{
  "positions": "rope",
  "decay_shape": "linear",
  "batch_tokens": 8192
}
MLP neurons of a small language model. Each row is named by its layer, matrix (down: output weights) and neuron, and shows model dimensions 64-159. Each number is 128 + 32 x the weight over its row's rms, rounded and kept within 0 to 255. Numbers have three digits each. A neuron's up and down rows have the sign that makes its largest values positive.
Before each neuron's rows, "fires before" lists the tokens most often just after its 100 highest values on Wikipedia text that the model never trained on. A number after a token or word is its count.

fires before: "\n" 43, "t" 6, "ult" 6, " |" 5, "a" 4, "ade" 4
L3.down208:083159139121078203173144159142157127159161105202121133139182104075166148153094144109117112105106207139113090123115073112107140142177133166150118106170118088138130133168158106072104160139142146110128080144154143127215156127116161165114154088110129121135188162148097110188088146212171124137

fires before: "\n" 31, " The" 16, " It" 5, " A" 5, " In" 5, " This" 4
L9.down634:120111110154154078129076139107108118149152136132140111141115180132123096116151095164132110039115140137085139149129111068132174081158045143112102166170138132123109117066128086103165166132153169090155141156067167124128130102139139122150119069114137147112132154178154136079160100165103122132

fires before: "re" 14, "ed" 12, "ro" 11, "ing" 7, "ce" 6
L10.down387:085123041143234110144160077166126128102153129140164082146105103140123110081107103086148164165104143148135113126108123153099126094221135117125175082100117139127159180147134104158160115131163099069126152135210100091136095120148155122110134178200115163117149066122155110090154147088103105139

fires before: "\n" 38, ":" 16, " |" 4, ")" 4, "}" 4, "le" 4
L4.down169:102124145157144162116184102171090199100123118115112117128114142102113077062096112097125166127085123111145117137120147115116139185145081138156106142082129095141159169122140091159110135059137127155114101113162155130101123082142165098101120154138151099091115115109121120158087178092160124103

fires before: " |" 43, "\n" 15, " " 4, "?" 4
L7.down538:138049094201150102128169072137105156144135159093156145182163162109119155147104186110187181134127146123133118172143140138119132122091203134090152092131142124137095188167071138123108119087137089073119136155152064158117136144118192121130116121130154110145088162081151093125133154130125109160

fires before: "\n" 65, " |" 24, "-" 6
L4.down359:135099142123195064097143092150137156125110099084183112071164043125089097128182084058129160140098089116139141129135130145100115089154099137126108090136104152066135097134101155138139155211113171127120105173221124115071136070075223125128133139183178122130148146108112120114158166136139148139

fires before: ";" 62, " |" 14, " " 7
L3.down180:102149124180122088211064100137133127133102166065128094145135180137135144088158139187109139087134158127143101122176100176176114172108143143138133153137085122088130165148143124135059166175169090154103126122105190119125155138155128090131098105104062133054127062083153168139107099131098098091

fires before: " |" 38, "\n" 13, "," 12, " " 4, "-" 4, " (" 4
L6.down408:098161142138098059147098088163095145135053145127139144086151124135128105130121142126123130129113193145063130100148086134159139124066140127183124156142114082107114175062109107117103175172132147101082097179175141198118134176133137171150130130163170136097153169130178111156109138145087150210

fires before: "y" 33, "al" 13, ":" 8, " |" 7, "z" 7, "g" 5
L9.down536:090094137139100082156084121154178124111069150037097140146146139112090136126156082104125139118102107056126145118096098145147176135124143055080110080123058170150132082120166129086091127137152073173103146113115154115118144108112134129123106196141166133085163112174159196160118161169067149197

fires before: "," 33, "\n" 20, " |" 12, ")" 9, "." 5, " (" 4
L10.down141:103200131157160110121136153136142054126115149179160120163143162191093135118123074094146165095112132100146155102125094145159047171132066139120133121141116164158136120135112121086118056136106097125166179135165169113172092103156101106127134170144120107189116145108089127167122170161156091089

fires before: "\n" 70, " " 5, " |" 4
L10.down417:124133168155118183121175149151150123122131118167117092174160131101142129150105152120112161111154139135134137128126174117175113162142129097204132133137101099139095139138172144131127131105091110246129177160138138147107145058196133158030126103072166111140104140123114121091141172134144149152

fires before: "\n" 34, " He" 20, " In" 4
L4.down557:148148170151132125095176103144133154134101185132124180186120090156106198128159165166062118132087131113087103187200134164147113125102089140177125105118091094154086121145111146119120121171182098134084083108148084181174110123121113091158093119068147154122105121147164136126160110103102130139

fires before: "," 30, "." 26, " and" 9, "–" 5, " to" 5
L6.down193:166115102139147131135178120082148126120106151119161136145154093104082115139122111072127152142121108121122124098100122205153122112122069155129161127160097103134116119145082159121093099113158129134184171157126122074178090076208125136162126188154053139107116128068124092128160083163166147090

fires before: " |" 29, "|" 28, "\n" 18
L7.down64:162116089140164130174102138074086126177108138032134118133168120162128147096096074118123113060129123172137062151138101118115119090154155169102130160121114134071104121079132079101114138113128075121164096080198156087122134126143043170094153153121084165145102149096096195087133124128181159178

fires before: " 19" 50, " 18" 6, " 2018" 6, " 2011" 4, " 2016" 4
L4.down73:105162108067077102121110108102172113130100118126070145097089133136108105150126032145123181103144101124173105184116171107124132125086100135145164162170113104113218127121111170155095089121103102123120206116156127117166136165166112115106149144123147053167163127114119150095132134061132123192

fires before: "s" 35, "ed" 11, "ing" 7
L4.down409:113036056111108156109121105154132134108119129078136100197117139140141116098163148103124167164015135146131137124110073131084192152179056108145151078091118143045114113096079157123107121121091142164165182097174098148160170159159140119139192121103100150136140079135078107127118165161116110155

fires before: "s" 65
L6.down368:181190118127236094134171167136098117155161138073117169108091166108091132099097159160120091078098152087157124105126122119113134134096150161133120106143126125173093114178093146124115146182153138148178102183147155147175124166081148126140137102124146107113121138136110187123102066105118166114

fires before: " |" 35, "–" 7, " D" 5, " M" 4
L6.down585:155163140149100176132116103080076134124131193113090150106156098118145140084078153149154131146161120119096080132152128114123092159141113178070165104127151108165118122184095155128096133102103096095188098139087111071131117074164110131169119132134121146090134095176110186123195146140109127110

fires before: "s" 57, " College" 5
L3.down486:180174136119140083168177119137153118155148098137112123128138212186081155105115124166171123149096158082134156122070139156091167100140065107071135139097166124143193148122100131083116126099124072097101138169117128132152132138073099131144136074100115084117137106132170141187136147074154156118

fires before: "\n" 32, "-" 12, "A" 7, "S" 5, "The" 5
L4.down305:102181178116075157150129132108188151100115085207134114146076117136107122184157109170086109122091091147116108090155163129142122088128120124113117104181116173161166171177108168107116109193122143099117188088062129084162139150135162107150185147138118148102096132133162137127146085101216143115

fires before: "\n" 81, " —" 7
L9.down158:104149167120147133131119091126143096144120106129123168170139111137140118150145123138147092130147110172100213139143142151110098175135097122192131121143149132123106114133118125129124086139081110251140157188127128119146121035133148153067133091139134112147074115105106137117124138157121159111

fires before: "\n" 66, " in" 4, " to" 4
L6.down525:143131072174178115157137160156144137084153124116115096115161140111166069040159134124126114048108146115140120152065093104092138061199122171115101170117104068091130124088144118171149166146116165126123122154128145127135152138144140197136178105076144137117142136109084104114142146084096126155

fires before: "\n" 38, " The" 16, " W" 7, " In" 4
L8.down585:171141197140115142139140146121136092137166181163116104223111151086150191086123114081117101109087106139118082068134100104152116124130091125108111157132165100152145086155212146115151065050135153130160142117111161094116111102125126089133124093141049123106117161146139103122098142192101084073

fires before: ":" 44, "•" 13, " |" 7, "s" 4
L8.down438:103119119190161102196108073150115144154171171101133099124115138164155144155089127063095139152109083157055041180074069157115100126211152155143098110123120077124054126159138056173120104092176151086140084126143116167112150176173120101133116131111150116123084153098127111166144161139142069149

fires before: " 19" 48, " |" 7, " 2018" 5, " 2011" 4
L4.down605:106108094097123105118111144126133120143172197117125131141124106110131162170170102128158117138130095125177089128114168097162127161112119202188146121160129131093178158173104153129110162112143090169132126123053133131145151118168105123135164143086131145102181156123181154093130108052122092195

fires before: "\n" 21, " The" 14, " He" 10, " It" 8, " In" 7
L6.down559:145117115179114142116155131105083101151144142125117145167156147145129148147110111127115100084085138127079148115112098125105139154112028132172121111170149145141113126138142086059108145137147135191174134103175155104153094008112136124078138079102088131118110166118151121149182108175112116150

fires before: "," 42, "." 22, " with" 4
L4.down249:141122137087094139181097130122118114083124147174185099114075143176108145091148112053092131136119139173132141148097122162140152096111131121098136172209128141115175120202178114143066119099067128122188150131178154112127138105131120104093177131132113119131071159106108114177101155124150151080

fires before: "s" 20, "ed" 12, "ful" 6, ":" 5, "lo" 4, "ship" 4
L4.down531:094117080064102128162142103160081127085090055112114067164100115146160100134139103157121125152095140162149146147125083164123153183134067130154119082122121101105090149157072180112074139136111143153155169064151113121162128150148146121159159104101097147156077108126150104170126150078192150140

fires before: "\n" 41, " The" 19, " In" 6
L10.down393:153100190079090114131130168124129106178143100139117107136094136110139058147091109110121114122120160155116170118157141116139121129162055154138161150155149093110084134172069118111111068098125127156142171130060117130120111057130139097124109096092121115153124165102152101159195111181129082117

fires before: " " 27, "\n" 20, " S" 5, " 2" 5
L8.down314:138168119120107153104109181040143146128186125155113120141110121152188077174045125165152143172094108137082139129139167102161100126124137058137161102094135098171113142117119104144127101140128131230140164146132148146146147026051079123084154141100154128140140131114134120105097082144144109124

fires before: "s" 20, "." 16, "," 13, ")" 6, " to" 6, "–19" 6
L9.down349:155162108181119137142132141105125133152159081136161119124131084122087109166143079053131129103120083129110106130140094146165131139121152170161117129103059189110157156126108161091107101132095063057116127124153124113130125140183135065087112120126096100145087121092133116221132183133134075106

fires before: "," 43, "i" 8, "." 8, ":" 5, " of" 4
L7.down102:146130137141151089097100117165198129123139118128153149139097144158067148129118077132132151128102162122160146111096056130143109128107111146181113159103134150154176048104072127146150149145104090128113122142166092123121078101153140103089090193126098233134114132114155132082169205092140065139

fires before: "\n" 51, " |" 13, " of" 5
L3.down176:040096112159111105145096160159113090118184138133147138128178154125143140160103093126136180094160086116130116104163149114134182133158133130153130169098167185172098181175073168072129144156105058191092099160054148161105123128142145121160142153140157072141158106064099175123103099141124092106

fires before: "," 31, "." 22, " and" 4
L6.down82:110151121158138089162119166111114137113109117142139172183108082189107141137076177126051103064145131125138018153161121098159185180140077157122102087185093142128122166150124107119149087159075200112162093104039118097164165109112117160147129129093075181120102078132133145112166136147145132113

fires before: "s" 41, " |" 7, "\n" 6, " by" 5, "ist" 4
L9.down5:174123135202198110126183118095099125090133147150103091144171105064092148148134136135107105093080085085130123176107141180125136086102101112090145116098145098096120161103142151148152134105066145127029120162154053150114112143151096133187070163102112097128164150113122121072096107117137135160

fires before: "\n" 36, "-" 10, "S" 7, "In" 6, "A" 5
L4.down12:153120139192173152102119150116074133132155127163104138119096119109144119160110173127115096085074097156112163083106132065180181143145052203178106194101144162175088151130118121059127111159130126143122142129034115126171058174174125088197155139076117107106108132146188136123180126082164104105

fires before: "," 56, " |" 11, "." 6, "\n" 5
L4.down146:154130096078116096129089106158140169111127096115169126096146093098111128150148100105114061143149116179166090101157141127165135149100128213143166157121135146099134095164112142141115091159156115135117129104072063104108131211103056144099144075096126101196106130139156169099138167146146076169

fires before: "-" 50, "\n" 11, ":" 8, "us" 4
L8.down63:156092114122076116153158110163109069180132082156079126122172192131118112110134087173119109180126089101166108127148126094146133059177106152090207116134160180043120109106066114153106099148149161121193143112162150147115100134148145140145073142116109137164083105143135128139161190147090139109

fires before: " |" 35, ":" 17, " " 10, "s" 8, "." 4, " of" 4
L6.down64:080139103149123167137117170083132038149127126146105119090139085140123143139118179129120161147134127114085121117102107127134222179111140186132141115115129112137079208060150096076078144106116119119172149111077183137142131132104079203120105101074171110058161090192132147143173139129138124107

fires before: "-" 83, "\n" 17
L9.down60:084138124129152148135135157151131145142187088109124078187185143152160092112068132184125126097115042132125079139174153066109130142206137192152150160095048113090085149121135133132113127096128145151186111121130104192138156118160077112113135135124153131181091130134133148136099172135100099128

fires before: "ed" 22, "s" 20, "ing" 8, " |" 7, "." 6
L4.down93:129097068097162157150124105161116162095142099081071102163114121112134079065124107100121170149063138165103158111155117118130133145145088109201180153130127145047199046090083166108173130147092132132173174140204141126140136141181163121152174091156110172125154111133097066133115166154112112177

fires before: "\n" 98
L4.down477:102085143102159064150123094137147156175099093087162140065173054111092089146167115084165148128146109106123160169120118158125113082154132158147114077173129177106096099093082139158148163207111180115116112158146102119108135107073225138154091122221172137133134153129081137153086144103139157171

fires before: "s" 48, "\n" 5, "C" 4, "t" 4, "," 4
L3.down511:183149155138142231154157144163150136120130163175136160152131115142165143124130161145087123111135167139068157145171124168072137110092147145186136134114091088176097147063181143107138108110089090144110191093108107087163127133111145145136188150110097126198135146143097180157133080111174100143

fires before: "s" 69, "t" 5
L6.down2:159111097114194087132162101154179099081150094127104171127121120080143174137154161107160151151107124121104158189095126154106142106178124174098117127142132148150197064138101147147072114156159165135173096142153169105120122195142108133122208105119161117130101174162082185081142112131086144071

fires before: "ot" 12, "tt" 11, "unt" 10, "kin" 9, "put" 7, "nd" 6
L9.down467:107121122103108116155112207151125144235165151128138188106091165124100119132081107122112161126119134116096193185096058115100074145148220097088128120128120191066133114159139161094116094122145131143147172171092095133105126160086103123137140107112148134106082091170104086127155088136129156132

fires before: "==" 23, "The" 14, "In" 8, "===" 6, "A" 5
L4.down523:132141146177125120163178099172127142094095078133150125103117165110121095123138087098122163124133146115174123102172116131180173132155083108103112157093120139168087083187132153094119133155074116127143113073118104147162162117152168113138138109133118080056093140138113100176119086167161156131